python train.py --num_attention_heads=2 --vocab_size=8192 --hidden_act="swiglu" --norm_place="pre" --positions="rope" --rope_theta=10000.0 --qk_norm=false --init="uniform" --init_std_up=0.0467 --lr_mult_up=1.16 --lr_head=0.00671
MLP neurons of a small language model. Each row is named by its layer, matrix (gate and up: input weights) and neuron, and shows model dimensions 80-143. Each number is 50 + 12 x the weight over its row's rms, rounded and kept within 0 to 99. A neuron's up and down rows have the sign that makes its largest values positive.
A block is one neuron, or neurons of one layer that tend to fire together. After each block is what it responds to, as a language model described it from the Wikipedia text at the highest values.

L6.gate67:29 55 26 44 49 41 73 63 44 46 45 37 40 32 48 62 39 50 38 37 41 67 39 47 55 47 54 40 63 45 39 75 50 47 54 53 73 49 86 32 68 49 52 54 39 34 66 50 33 26 72 64 49 49 47 40 48 56 51 74 51 44 38 54
L6.up67:40 49 52 46 51 57 41 54 24 32 59 83 51 49 62 50 76 48 45 38 48 51 53 69 42 49 65 53 67 48 40 63 44 60 61 40 54 57 68 54 44 61 67 51 58 61 46 48 49 43 45 52 60 60 67 35 59 72 65 63 58 57 53 63
L6.gate68:41 69 57 55 75 35 31 69 36 46 55 63 67 44 37 34 61 43 48 29 31 50 61 39 54 59 56 54 65 44 59 36 56 41 67 66 40 86 56 49 24 55 52 38 59 60 54 67 34 40 36 68 58 38 50 46 43 60 53 59 44 50 55 40
L6.up68:40 67 52 74 49 35 30 59 46 50 49 52 66 55 57 50 42 53 58 47 39 51 24 48 45 42 49 63 58 42 53 50 52 61 72 43 58 65 55 42 34 52 36 16 44 32 40 54 64 41 52 66 52 41 46 48 51 30 52 52 67 43 54 33
L6.gate92:60 53 47 40 52 49 37 54 47 32 35 59 66 43 62 57 64 32 23 49 61 77 51 51 64 57 59 50 69 74 50 50 48 56 49 58 58 76 74 50 67 67 38 58 37 51 66 40 51 53 54 68 47 38 31 49 39 49 41 39 67 64 47 56
L6.up92:48 47 26 36 59 44 35 57 54 41 32 58 65 43 55 64 63 29 39 61 65 71 48 56 61 54 71 36 55 72 56 61 45 56 52 65 60 82 69 61 66 55 23 49 31 61 73 56 61 48 65 64 54 45 44 67 47 58 50 47 66 67 55 52
L6.gate173:47 33 34 45 71 47 58 36 27 51 44 59 48 55 50 42 61 50 44 41 52 35 62 58 47 48 47 50 67 58 67 45 68 61 63 69 51 48 51 31 60 48 11 60 89 61 41 61 35 51 31 28 28 48 35 50 53 31 46 56 52 41 51 41
L6.up173:60 34 47 55 80 55 62 45 51 57 69 47 74 50 33 44 55 45 50 35 79 77 53 49 56 44 40 61 71 81 59 49 73 53 50 41 56 59 34 35 54 48 46 40 56 51 20 63 33 48 53 52 50 43 47 51 43 56 42 50 29 29 38 41
L6.gate318:54 41 58 57 40 56 40 59 43 50 58 33 51 54 41 51 70 57 49 45 76 64 46 56 70 51 76 68 46 46 70 46 50 41 59 54 50 48 54 40 53 60 43 59 53 53 43 59 41 25 65 52 56 70 49 57 48 51 65 44 43 67 30 46
L6.up318:41 66 58 47 63 45 31 48 33 45 59 65 59 46 41 38 59 26 60 60 41 47 46 63 38 54 41 41 55 53 57 48 74 44 39 38 38 55 61 41 34 68 56 50 43 50 46 36 63 61 40 45 27 36 62 59 32 59 49 65 51 54 56 26
L6.gate347:39 52 74 55 59 28 44 56 52 74 59 58 73 36 53 23 38 40 42 54 54 49 53 39 44 55 35 51 58 24 49 37 67 52 70 42 57 45 60 39 42 52 48 68 50 52 53 50 57 47 59 53 32 66 59 17 46 53 73 57 50 52 37 26
L6.up347:44 52 41 36 79 39 37 68 50 35 57 44 54 41 66 25 49 43 42 41 38 55 39 64 68 43 51 48 30 39 39 57 54 57 66 57 61 44 46 34 52 49 29 48 44 77 33 50 36 39 69 63 65 41 32 66 38 44 52 50 53 55 39 54
L6.gate350:73 13 59 49 47 45 31 85 55 73 63 44 61 59 44 49 71 38 47 57 71 62 49 62 55 42 36 43 37 25 64 42 47 70 53 40 38 35 53 30 35 45 61 43 63 46 36 43 49 36 28 66 33 55 43 63 58 58 23 45 48 30 44 46
L6.up350:61 20 47 50 44 47 56 81 35 78 44 44 71 47 33 40 85 33 57 74 67 52 45 51 70 57 57 47 39 38 72 48 55 78 45 36 40 59 42 10 48 46 50 63 48 50 58 44 48 50 33 60 42 46 57 65 34 28 15 49 40 50 37 64
L6.gate453:32 43 61 47 56 43 52 44 41 56 37 61 69 39 51 70 77 19 59 53 49 60 71 71 48 70 64 48 48 53 43 51 32 40 52 44 55 57 59 33 59 44 48 68 62 47 49 42 37 46 71 72 22 56 71 40 44 38 35 42 27 52 35 40
L6.up453:68 34 51 41 58 52 34 74 47 75 54 56 58 71 45 66 39 57 69 56 67 36 62 48 66 44 59 50 59 55 56 47 40 63 54 34 70 61 43 24 46 34 47 69 25 46 50 36 28 54 67 49 31 41 65 41 60 73 61 36 51 63 43 31
Space or first token opening a new heading, list item or table row right after a table or list, e.g. "== Track listing", "| | Democratic hold", "=== 2024".

L7.gate220:65 61 40 45 46 51 47 54 54 53 55 59 55 52 63 60 52 47 52 27 41 60 34 36 49 81 54 51 34 46 66 55 54 34 46 50 74 49 61 32 40 35 44 40 62 46 29 51 74 48 44 47 68 50 46 59 59 45 50 45 43 12 42 44
L7.up220:45 58 58 54 41 41 61 49 25 63 59 37 64 60 54 47 60 47 37 59 61 69 26 47 34 28 42 54 41 25 61 49 30 44 48 49 40 58 47 51 55 60 46 53 50 51 55 42 60 34 56 56 56 62 49 55 55 32 50 45 15 52 64 68
L7.gate594:35 49 66 40 27 62 35 50 58 57 51 26 56 40 49 38 57 49 35 60 52 35 34 39 25 48 72 24 18 71 62 61 30 50 39 58 38 70 44 39 56 32 70 42 56 50 52 41 53 48 26 57 58 39 59 62 43 53 49 44 58 43 50 52
L7.up594:33 64 51 48 75 38 71 36 36 34 59 58 42 48 56 50 49 44 63 44 51 49 70 59 52 49 48 55 65 49 43 54 55 36 40 38 55 56 63 46 46 45 32 60 35 62 30 46 72 51 59 69 34 57 52 36 54 54 57 37 14 30 48 31
Column separators and spaces in Wikipedia-style table header rows, such as the pipe after Candidate or League in election and sports tables, and ==/=== section-heading markers.

L6.gate9:40 63 29 53 52 50 36 55 54 53 46 54 39 51 42 63 36 47 60 73 56 23 46 56 39 45 32 45 49 35 45 73 42 52 62 51 44 52 36 16 39 67 56 45 35 42 49 48 39 34 30 55 41 45 29 65 35 49 57 57 62 48 39 50
L6.up9:42 41 23 55 42 29 60 43 37 57 47 50 63 45 53 57 49 64 55 41 28 44 44 45 43 63 39 64 51 36 36 53 63 53 52 74 40 29 47 30 47 37 61 49 48 40 58 45 47 50 73 59 56 35 68 67 39 48 53 62 49 55 56 38
L6.gate54:36 67 59 49 70 40 53 34 50 57 38 39 37 29 57 62 46 43 27 42 54 28 41 78 52 32 72 54 58 62 53 28 53 63 52 51 46 43 41 45 58 56 52 63 36 67 55 57 63 38 40 68 42 58 59 42 34 60 58 40 51 33 66 48
L6.up54:51 51 27 40 63 37 48 61 42 68 32 58 27 49 33 55 50 54 48 19 64 47 46 57 60 50 60 62 23 51 27 52 70 61 63 28 54 32 43 51 55 40 33 47 61 54 65 58 59 45 42 66 50 61 33 50 70 59 55 48 73 46 52 53
L6.gate329:68 51 48 43 30 59 51 55 51 75 43 38 49 45 46 31 64 51 44 66 69 38 46 47 55 61 48 54 46 52 42 68 37 58 27 76 58 50 41 73 56 49 27 41 32 67 38 70 74 54 48 57 51 59 54 43 49 47 57 56 58 61 72 39
L6.up329:80 27 66 44 48 70 49 35 36 57 62 23 32 47 46 43 47 33 44 41 73 45 57 62 47 67 65 51 62 59 56 58 29 57 44 56 55 63 30 43 72 48 40 16 42 49 28 54 66 39 51 45 45 52 40 50 33 42 59 59 55 54 53 60
L6.gate419:62 31 87 45 37 45 44 31 61 18 39 33 67 48 62 41 62 69 59 41 67 44 55 62 51 50 73 46 43 62 55 32 60 48 50 59 53 48 49 34 44 48 35 48 56 58 66 40 72 28 38 22 51 56 36 53 50 50 19 58 56 76 63 60
L6.up419:34 50 54 47 58 49 72 49 47 30 39 30 42 37 37 54 52 36 36 52 56 66 52 70 65 57 60 57 58 46 73 50 43 66 40 58 70 43 20 39 62 44 46 50 66 59 64 51 55 41 25 36 60 32 52 57 62 40 63 44 42 70 62 50
L6.gate449:40 52 56 45 43 49 42 61 46 35 59 62 57 73 50 37 76 47 70 51 72 76 44 51 45 30 28 53 42 55 38 52 37 50 34 48 48 51 70 60 51 35 50 46 58 53 46 43 50 30 65 39 46 40 54 58 70 38 50 45 47 40 53 50
L6.up449:44 48 46 34 30 26 51 69 49 33 49 30 44 61 77 49 57 62 52 69 47 31 40 47 52 67 50 63 31 61 31 58 42 59 49 44 64 45 31 54 53 70 58 65 45 46 55 53 65 41 35 40 48 58 27 50 32 34 54 58 49 55 70 49
L6.gate471:50 65 42 30 38 43 63 61 68 52 55 62 64 48 49 35 44 67 57 60 55 72 50 57 44 34 40 55 52 67 59 56 58 40 53 56 49 77 51 50 62 48 18 53 37 36 56 66 65 62 47 39 36 47 45 48 29 44 57 54 35 45 58 46
L6.up471:52 49 38 46 39 30 50 28 32 63 59 28 25 51 40 54 62 28 36 55 47 63 47 46 67 44 72 64 52 66 36 50 64 50 46 37 59 41 44 44 65 55 48 32 49 50 25 61 47 38 53 33 31 48 40 47 39 48 63 48 71 28 34 54
L6.gate477:60 53 63 63 80 44 51 63 63 49 61 32 56 47 46 32 70 55 45 59 57 49 49 75 52 35 43 22 65 41 51 53 37 43 62 64 52 41 58 51 65 38 45 47 49 54 32 26 52 53 23 35 43 55 43 59 35 39 45 34 55 61 57 52
L6.up477:48 50 42 45 16 50 29 62 42 51 42 49 70 44 40 36 49 73 72 48 50 80 42 50 63 46 53 46 30 40 26 78 63 43 31 57 41 33 72 30 56 22 54 47 32 45 39 26 48 48 50 23 35 49 58 67 52 39 45 69 64 52 59 47
L6.gate622:54 74 32 47 63 34 54 58 37 57 72 55 50 24 26 43 38 52 57 53 48 54 59 51 22 56 59 61 47 60 51 62 55 42 33 63 40 46 30 51 53 40 34 46 60 45 65 38 52 50 48 57 34 34 25 41 59 63 59 54 51 48 48 59
L6.up622:47 61 28 45 57 42 56 52 25 40 55 50 32 50 36 44 45 55 48 61 46 50 64 45 34 37 36 40 45 69 63 59 54 45 40 52 55 55 30 66 54 46 24 43 67 62 60 51 54 50 40 54 52 32 34 38 67 40 47 40 29 39 43 55
Fires on the column separator "|" after "Candidate" or "Rider" in election and results table headers, and on "a" after verbs like "became a", "offered him a".

L7.gate219:22 50 34 27 78 55 56 46 57 51 67 32 61 51 52 42 47 72 51 56 52 47 48 42 48 39 52 46 62 55 59 47 60 62 60 60 43 52 46 54 72 55 34 40 50 38 55 49 48 40 58 68 25 58 53 45 54 65 62 56 36 49 51 46
L7.up219:43 38 41 45 51 49 46 40 40 31 51 65 47 30 52 67 41 53 41 64 58 40 58 53 56 48 57 28 61 49 38 54 53 56 60 54 47 57 50 46 48 54 40 55 58 49 38 35 51 35 55 71 66 34 68 68 57 54 58 58 62 44 52 27
L7.gate258:36 75 64 43 48 56 47 43 41 52 53 54 53 25 44 37 72 67 39 42 50 59 58 63 72 38 59 35 55 51 33 56 57 41 36 31 63 47 73 49 50 45 26 42 45 50 55 33 40 39 43 64 50 36 53 52 57 31 36 66 37 48 38 57
L7.up258:37 62 50 48 74 40 30 48 41 62 49 45 52 51 27 42 41 68 43 41 62 51 51 64 47 51 36 49 50 64 36 42 60 19 41 57 37 51 42 51 48 53 40 44 41 69 58 17 37 66 54 44 54 22 49 45 51 54 70 57 57 35 55 64
The apostrophe of a possessive 's right after a proper name or noun, as in Ryan's, Lucan's, the club's; weaker on table pipes and "and".

L6.gate161:28 53 77 46 50 39 61 37 48 56 51 55 72 19 63 60 49 38 45 41 47 58 35 47 56 54 51 58 41 68 36 50 51 53 40 48 44 49 60 45 58 51 64 65 60 68 52 34 54 37 66 48 39 67 33 56 50 54 60 50 36 32 57 41
L6.up161:34 61 43 56 59 71 57 44 62 44 58 58 54 32 27 66 41 63 32 55 49 42 75 28 35 22 80 44 68 57 33 41 41 53 42 60 52 27 34 36 45 40 40 64 47 56 34 53 61 53 39 60 46 44 53 72 69 35 50 57 77 52 79 44
L6.gate193:66 52 54 38 50 38 40 14 46 43 43 52 61 50 55 64 51 49 45 42 51 74 48 64 53 26 50 56 49 42 38 47 38 50 61 47 67 54 54 26 60 45 41 66 65 50 52 66 58 63 54 76 59 57 60 44 47 55 33 45 50 40 64 55
L6.up193:57 43 47 48 52 67 60 30 34 35 63 72 57 52 21 43 49 50 25 49 49 50 18 62 53 31 47 55 45 34 58 35 71 73 52 33 41 35 48 35 35 54 44 48 53 60 48 50 40 42 52 54 65 55 39 62 47 44 32 42 48 35 56 67
L6.gate200:42 23 20 33 44 57 43 53 70 62 53 38 56 39 58 37 47 56 37 58 57 73 71 74 34 54 29 45 65 48 32 62 58 45 54 43 52 54 38 46 57 65 67 73 56 39 50 32 64 52 62 55 50 34 30 51 47 25 56 47 66 51 59 42
L6.up200:59 41 38 20 43 43 47 52 56 63 51 47 67 46 38 49 64 57 35 65 50 65 61 56 66 60 53 52 59 43 51 37 39 60 43 30 56 61 62 66 45 46 36 52 64 54 66 48 29 47 28 63 52 45 55 55 56 51 65 83 53 26 57 59
L6.gate229:57 25 58 56 56 52 46 51 50 89 40 62 72 62 35 43 47 59 49 26 49 29 48 49 61 26 39 43 68 53 35 60 55 50 50 54 56 49 62 53 37 43 63 61 49 38 67 48 43 58 30 42 39 38 36 31 51 55 49 55 40 52 52 21
L6.up229:48 62 33 53 79 56 55 52 37 59 39 48 36 60 27 41 47 39 51 43 42 48 47 39 57 51 53 52 75 46 66 62 50 45 38 26 39 58 58 54 38 62 55 51 37 41 72 51 37 33 47 53 46 51 24 60 29 55 46 58 52 54 40 61
L6.gate257:41 42 35 35 66 54 56 42 35 61 57 49 65 27 60 58 58 35 66 47 42 49 30 61 42 52 56 49 59 43 48 44 65 69 30 38 46 70 41 44 52 47 55 47 53 61 50 63 42 60 46 31 37 53 62 62 49 43 47 56 35 41 56 44
L6.up257:40 47 54 69 58 37 45 56 53 58 61 48 54 41 41 48 69 52 65 75 39 53 56 64 34 60 68 44 67 61 40 61 56 48 64 53 28 31 74 57 63 53 54 39 50 62 56 68 44 52 45 54 50 47 53 55 50 36 42 50 51 37 56 52
L6.gate508:55 49 65 58 58 53 50 47 51 44 51 51 38 48 60 49 51 42 14 56 39 43 45 61 43 58 61 38 33 44 40 66 48 59 64 32 47 20 41 39 59 67 53 37 40 40 62 34 35 67 61 44 43 57 70 36 60 42 47 58 45 50 61 41
L6.up508:24 57 59 42 46 44 46 43 51 58 54 63 58 56 47 59 30 40 55 49 25 56 20 62 49 27 42 46 42 57 62 46 48 66 60 52 40 43 41 56 50 30 61 57 43 50 34 62 63 45 77 54 36 36 37 52 41 52 42 67 62 59 51 74
L6.gate571:53 59 58 51 39 46 52 42 61 72 53 56 48 61 42 52 61 43 33 51 50 57 57 46 64 35 67 46 66 59 34 45 43 44 54 68 55 53 47 49 79 47 46 51 65 50 59 47 36 66 65 73 54 39 53 60 45 61 77 43 44 57 47 45
L6.up571:42 68 59 48 52 39 59 54 53 45 63 54 34 53 45 61 33 17 48 55 58 47 47 44 36 61 59 45 80 54 69 47 52 54 50 37 41 58 58 52 54 56 37 45 45 62 29 29 54 41 36 69 54 45 68 42 62 67 72 50 71 56 62 51
L6.gate611:59 68 38 46 40 43 57 46 43 55 25 31 40 24 27 38 54 43 41 45 55 37 51 38 50 56 46 42 59 73 30 61 64 62 46 62 53 64 84 49 68 31 33 31 52 46 47 59 53 43 46 57 60 36 44 45 52 42 63 50 37 44 67 53
L6.up611:61 54 31 47 69 53 70 50 64 53 51 41 37 27 61 68 55 70 39 44 53 56 55 34 47 41 50 37 63 66 41 66 54 42 47 34 65 41 59 45 78 59 69 51 52 77 41 55 43 72 59 48 39 49 55 72 46 60 73 45 55 48 75 51
Punctuation or fragments inside proper names, such as the period after a middle initial (Harry S. Truman), apostrophes in O'Neill, and hyphens (Abdu'l-Bahá).

L7.gate61:40 46 53 56 51 38 45 47 44 35 70 56 41 52 48 56 63 82 44 75 40 60 37 44 70 71 42 62 37 64 46 51 39 48 56 53 59 68 57 38 54 60 57 41 20 59 52 24 62 48 42 47 35 62 30 52 51 55 42 62 60 65 61 67
L7.up61:36 57 45 45 36 57 56 77 36 62 56 36 46 29 17 63 48 59 51 54 41 57 50 41 61 31 34 51 41 44 63 24 56 43 48 65 46 52 57 46 43 63 51 45 33 55 50 39 27 52 47 50 40 58 66 69 42 57 51 59 67 69 54 61
L7.gate281:59 69 61 31 40 41 70 53 49 73 54 35 55 71 46 57 55 47 45 64 64 39 44 64 67 53 55 64 42 43 65 40 73 40 36 54 44 51 58 36 48 55 76 47 41 51 33 31 38 58 54 39 52 48 35 73 64 53 47 64 69 41 48 51
L7.up281:47 47 48 72 62 64 54 46 45 59 48 29 57 59 34 56 50 44 43 43 44 47 39 55 71 39 56 45 44 44 31 63 42 57 67 28 43 72 57 60 49 63 46 50 34 65 54 36 53 58 46 41 38 37 53 50 62 44 52 53 57 39 31 53
The token a or A, mostly the indefinite article before a noun phrase (a book, a large order), also word-initial a- pieces (a|ggressive, a|bandon).

L4.gate143:33 26 61 27 47 58 47 64 78 50 52 31 46 46 69 43 41 53 24 46 58 48 74 40 41 42 49 67 66 54 45 67 50 45 46 41 63 34 63 41 51 53 57 48 52 49 28 46 70 49 59 56 36 60 46 39 50 43 56 53 36 40 88 60
L4.up143:57 43 43 50 37 57 50 60 43 57 47 37 26 43 36 49 28 71 24 51 20 35 56 25 60 48 35 29 50 47 59 51 72 43 51 50 56 64 62 50 63 52 50 56 60 28 57 53 57 21 51 51 44 56 47 37 23 32 58 56 33 56 60 35
L4.gate423:54 44 57 48 68 60 58 31 27 51 65 62 43 48 53 33 44 80 55 48 65 55 59 64 48 64 77 70 68 38 35 53 53 56 54 56 58 40 51 56 37 45 64 41 51 40 64 26 39 43 60 41 64 54 50 46 35 68 44 77 39 50 66 57
L4.up423:47 43 56 48 66 69 60 28 40 48 50 58 36 59 60 48 41 67 52 53 63 50 66 58 44 67 79 60 56 38 31 53 44 52 54 55 49 39 42 55 38 32 58 41 51 32 62 20 52 39 51 43 67 61 47 45 23 64 45 72 30 42 49 58
L4.gate562:53 63 61 50 61 42 58 53 57 58 61 55 51 45 47 54 16 65 33 58 66 25 48 35 35 41 41 45 57 46 70 50 67 28 58 68 43 53 18 34 38 46 51 55 48 40 71 51 46 45 54 49 36 34 62 25 33 55 41 59 49 67 65 55
L4.up562:56 63 49 45 62 48 37 48 51 49 69 30 48 60 38 36 22 71 59 70 45 36 69 48 47 45 49 49 50 45 50 54 51 35 47 50 55 49 45 47 37 58 37 65 41 55 59 66 63 21 21 61 44 64 46 49 38 32 44 58 52 50 66 37
L4.gate621:35 45 49 50 35 52 51 51 39 52 51 39 47 43 55 45 65 18 31 36 30 58 49 62 44 65 38 50 61 71 59 35 54 46 40 57 30 47 73 47 49 60 60 61 29 42 55 38 58 45 36 58 41 54 62 60 62 35 50 71 49 37 42 46
L4.up621:46 40 54 44 53 63 60 61 42 59 39 41 42 38 59 45 61 20 38 44 36 58 72 60 24 50 57 48 63 49 49 39 50 45 47 47 25 52 71 76 32 53 75 43 37 53 54 44 68 45 47 48 49 58 47 57 49 48 63 59 39 41 57 34
Surname prefix Mc after a first name (Cynthia McKinney, Randy McDowell), plus possessive or contraction apostrophes (Frederik's, I'm) and opening quotes.

L4.gate134:63 66 68 79 52 50 71 55 47 46 64 32 38 50 48 34 51 42 40 71 43 37 38 58 34 56 39 70 69 63 38 47 35 68 49 54 39 78 48 53 32 47 59 57 44 33 51 41 55 36 54 56 44 57 57 64 51 55 50 47 37 48 36 52
L4.up134:36 61 44 58 42 69 59 57 46 46 31 61 51 54 67 50 35 43 55 37 31 58 69 63 49 18 64 60 22 39 52 55 69 56 47 31 43 44 46 26 65 53 41 56 30 50 46 69 35 53 49 49 57 68 45 53 65 41 51 51 67 32 55 51
L4.gate138:56 61 58 62 20 39 43 32 46 41 48 48 56 48 49 45 48 52 71 62 31 49 56 41 18 73 45 49 53 66 69 34 44 50 57 59 38 63 59 29 53 56 53 29 57 40 47 36 52 31 66 36 48 69 25 47 53 70 47 45 46 41 49 52
L4.up138:53 38 47 54 32 55 70 58 29 58 65 38 78 58 38 40 60 55 56 47 47 58 48 57 30 38 48 66 34 48 70 45 53 43 45 61 61 41 50 43 58 12 37 55 42 49 53 28 36 32 53 45 40 53 36 50 64 39 49 63 33 45 17 46
L4.gate205:53 54 58 59 50 47 64 42 31 42 77 74 54 59 66 42 28 37 52 61 57 55 49 58 34 33 27 25 54 64 74 54 44 55 65 78 45 39 66 33 66 40 51 30 44 57 60 44 46 68 62 56 42 52 44 63 37 55 53 57 26 61 36 61
L4.up205:72 55 36 47 35 65 53 71 48 46 67 50 53 38 44 26 72 45 58 66 64 65 66 58 46 43 63 44 40 41 71 62 39 43 71 60 69 52 56 38 32 32 48 56 53 56 47 36 62 35 54 58 65 45 50 39 58 41 21 65 40 45 50 60
L4.gate593:56 56 54 46 54 42 68 49 44 39 59 59 51 65 48 65 51 60 53 39 47 54 31 42 58 54 41 70 29 48 40 51 53 38 40 45 32 69 57 30 59 60 59 38 66 56 63 57 52 35 39 49 37 65 70 54 28 50 05 58 23 53 49 65
L4.up593:58 47 43 51 65 41 65 45 34 50 68 55 44 49 56 28 45 62 49 56 38 52 22 54 47 28 56 56 48 48 63 32 52 50 53 43 52 42 62 36 49 23 57 46 65 55 52 56 56 50 66 53 61 44 53 49 53 51 41 42 59 36 51 59
Plural "s" split off as its own token after a noun stem, strongest at the end of wiki section headings, e.g. Transaction-s, Semi-final-s, Commander-s.

L4.gate31:65 52 58 52 37 43 51 75 45 66 71 51 43 53 60 19 57 54 50 56 41 55 32 52 40 56 47 25 45 67 41 48 46 41 61 48 50 39 51 53 42 62 55 49 48 34 55 26 39 37 43 38 38 57 76 41 54 66 45 52 69 73 53 56
L4.up31:65 63 30 61 41 48 40 67 42 55 51 41 46 37 53 50 69 62 76 74 54 52 69 49 44 30 32 42 21 51 52 67 43 65 59 32 47 76 55 39 58 64 61 59 71 39 41 46 55 62 60 55 31 51 49 42 40 40 40 35 54 47 66 50
L4.gate352:52 55 46 83 54 38 41 61 68 55 47 51 40 58 20 31 67 23 54 23 56 44 54 55 61 61 56 42 58 54 54 49 51 46 37 43 44 54 57 71 54 50 39 44 44 53 55 53 54 52 46 42 33 45 55 54 41 53 45 54 32 42 62 47
L4.up352:59 59 39 58 52 54 44 71 63 41 47 56 42 49 29 54 48 21 37 34 50 37 49 44 56 72 63 52 48 44 41 53 64 58 35 43 50 54 58 67 52 64 34 53 37 50 52 49 63 51 48 57 43 55 35 38 51 32 41 62 54 72 78 53
L4.gate468:27 58 39 65 39 58 60 69 67 43 62 34 51 52 56 58 41 41 49 44 42 62 54 52 40 52 51 45 62 71 33 56 38 42 51 38 58 58 28 47 50 43 29 57 70 48 69 50 72 52 50 49 34 58 40 38 48 35 46 71 65 32 52 50
L4.up468:49 48 47 45 44 51 55 68 58 73 42 33 30 42 59 40 43 45 30 32 55 45 49 60 46 59 50 49 72 51 58 31 36 53 39 60 46 41 50 68 69 68 50 61 41 53 52 63 44 40 81 48 42 56 69 40 48 52 44 38 43 67 27 50
L4.gate567:31 60 52 33 48 73 52 62 41 41 63 38 60 60 35 35 49 49 37 53 37 34 57 46 62 41 48 47 46 26 41 46 40 51 62 56 28 58 33 59 53 61 27 45 26 26 52 48 28 41 47 56 30 28 42 40 49 76 43 70 56 75 45 57
L4.up567:31 37 43 40 65 75 51 45 43 50 65 46 63 46 45 36 50 54 27 65 34 42 54 30 54 43 39 45 32 23 60 56 50 56 56 56 35 77 37 50 52 47 37 47 28 43 40 48 31 53 34 47 36 31 41 40 41 70 43 69 45 68 47 41
Determiners like a, an, one, this after prepositions or verbs, especially sports biographies (on a month's loan, with a 5–21 record); also capital A word-starts and A table columns.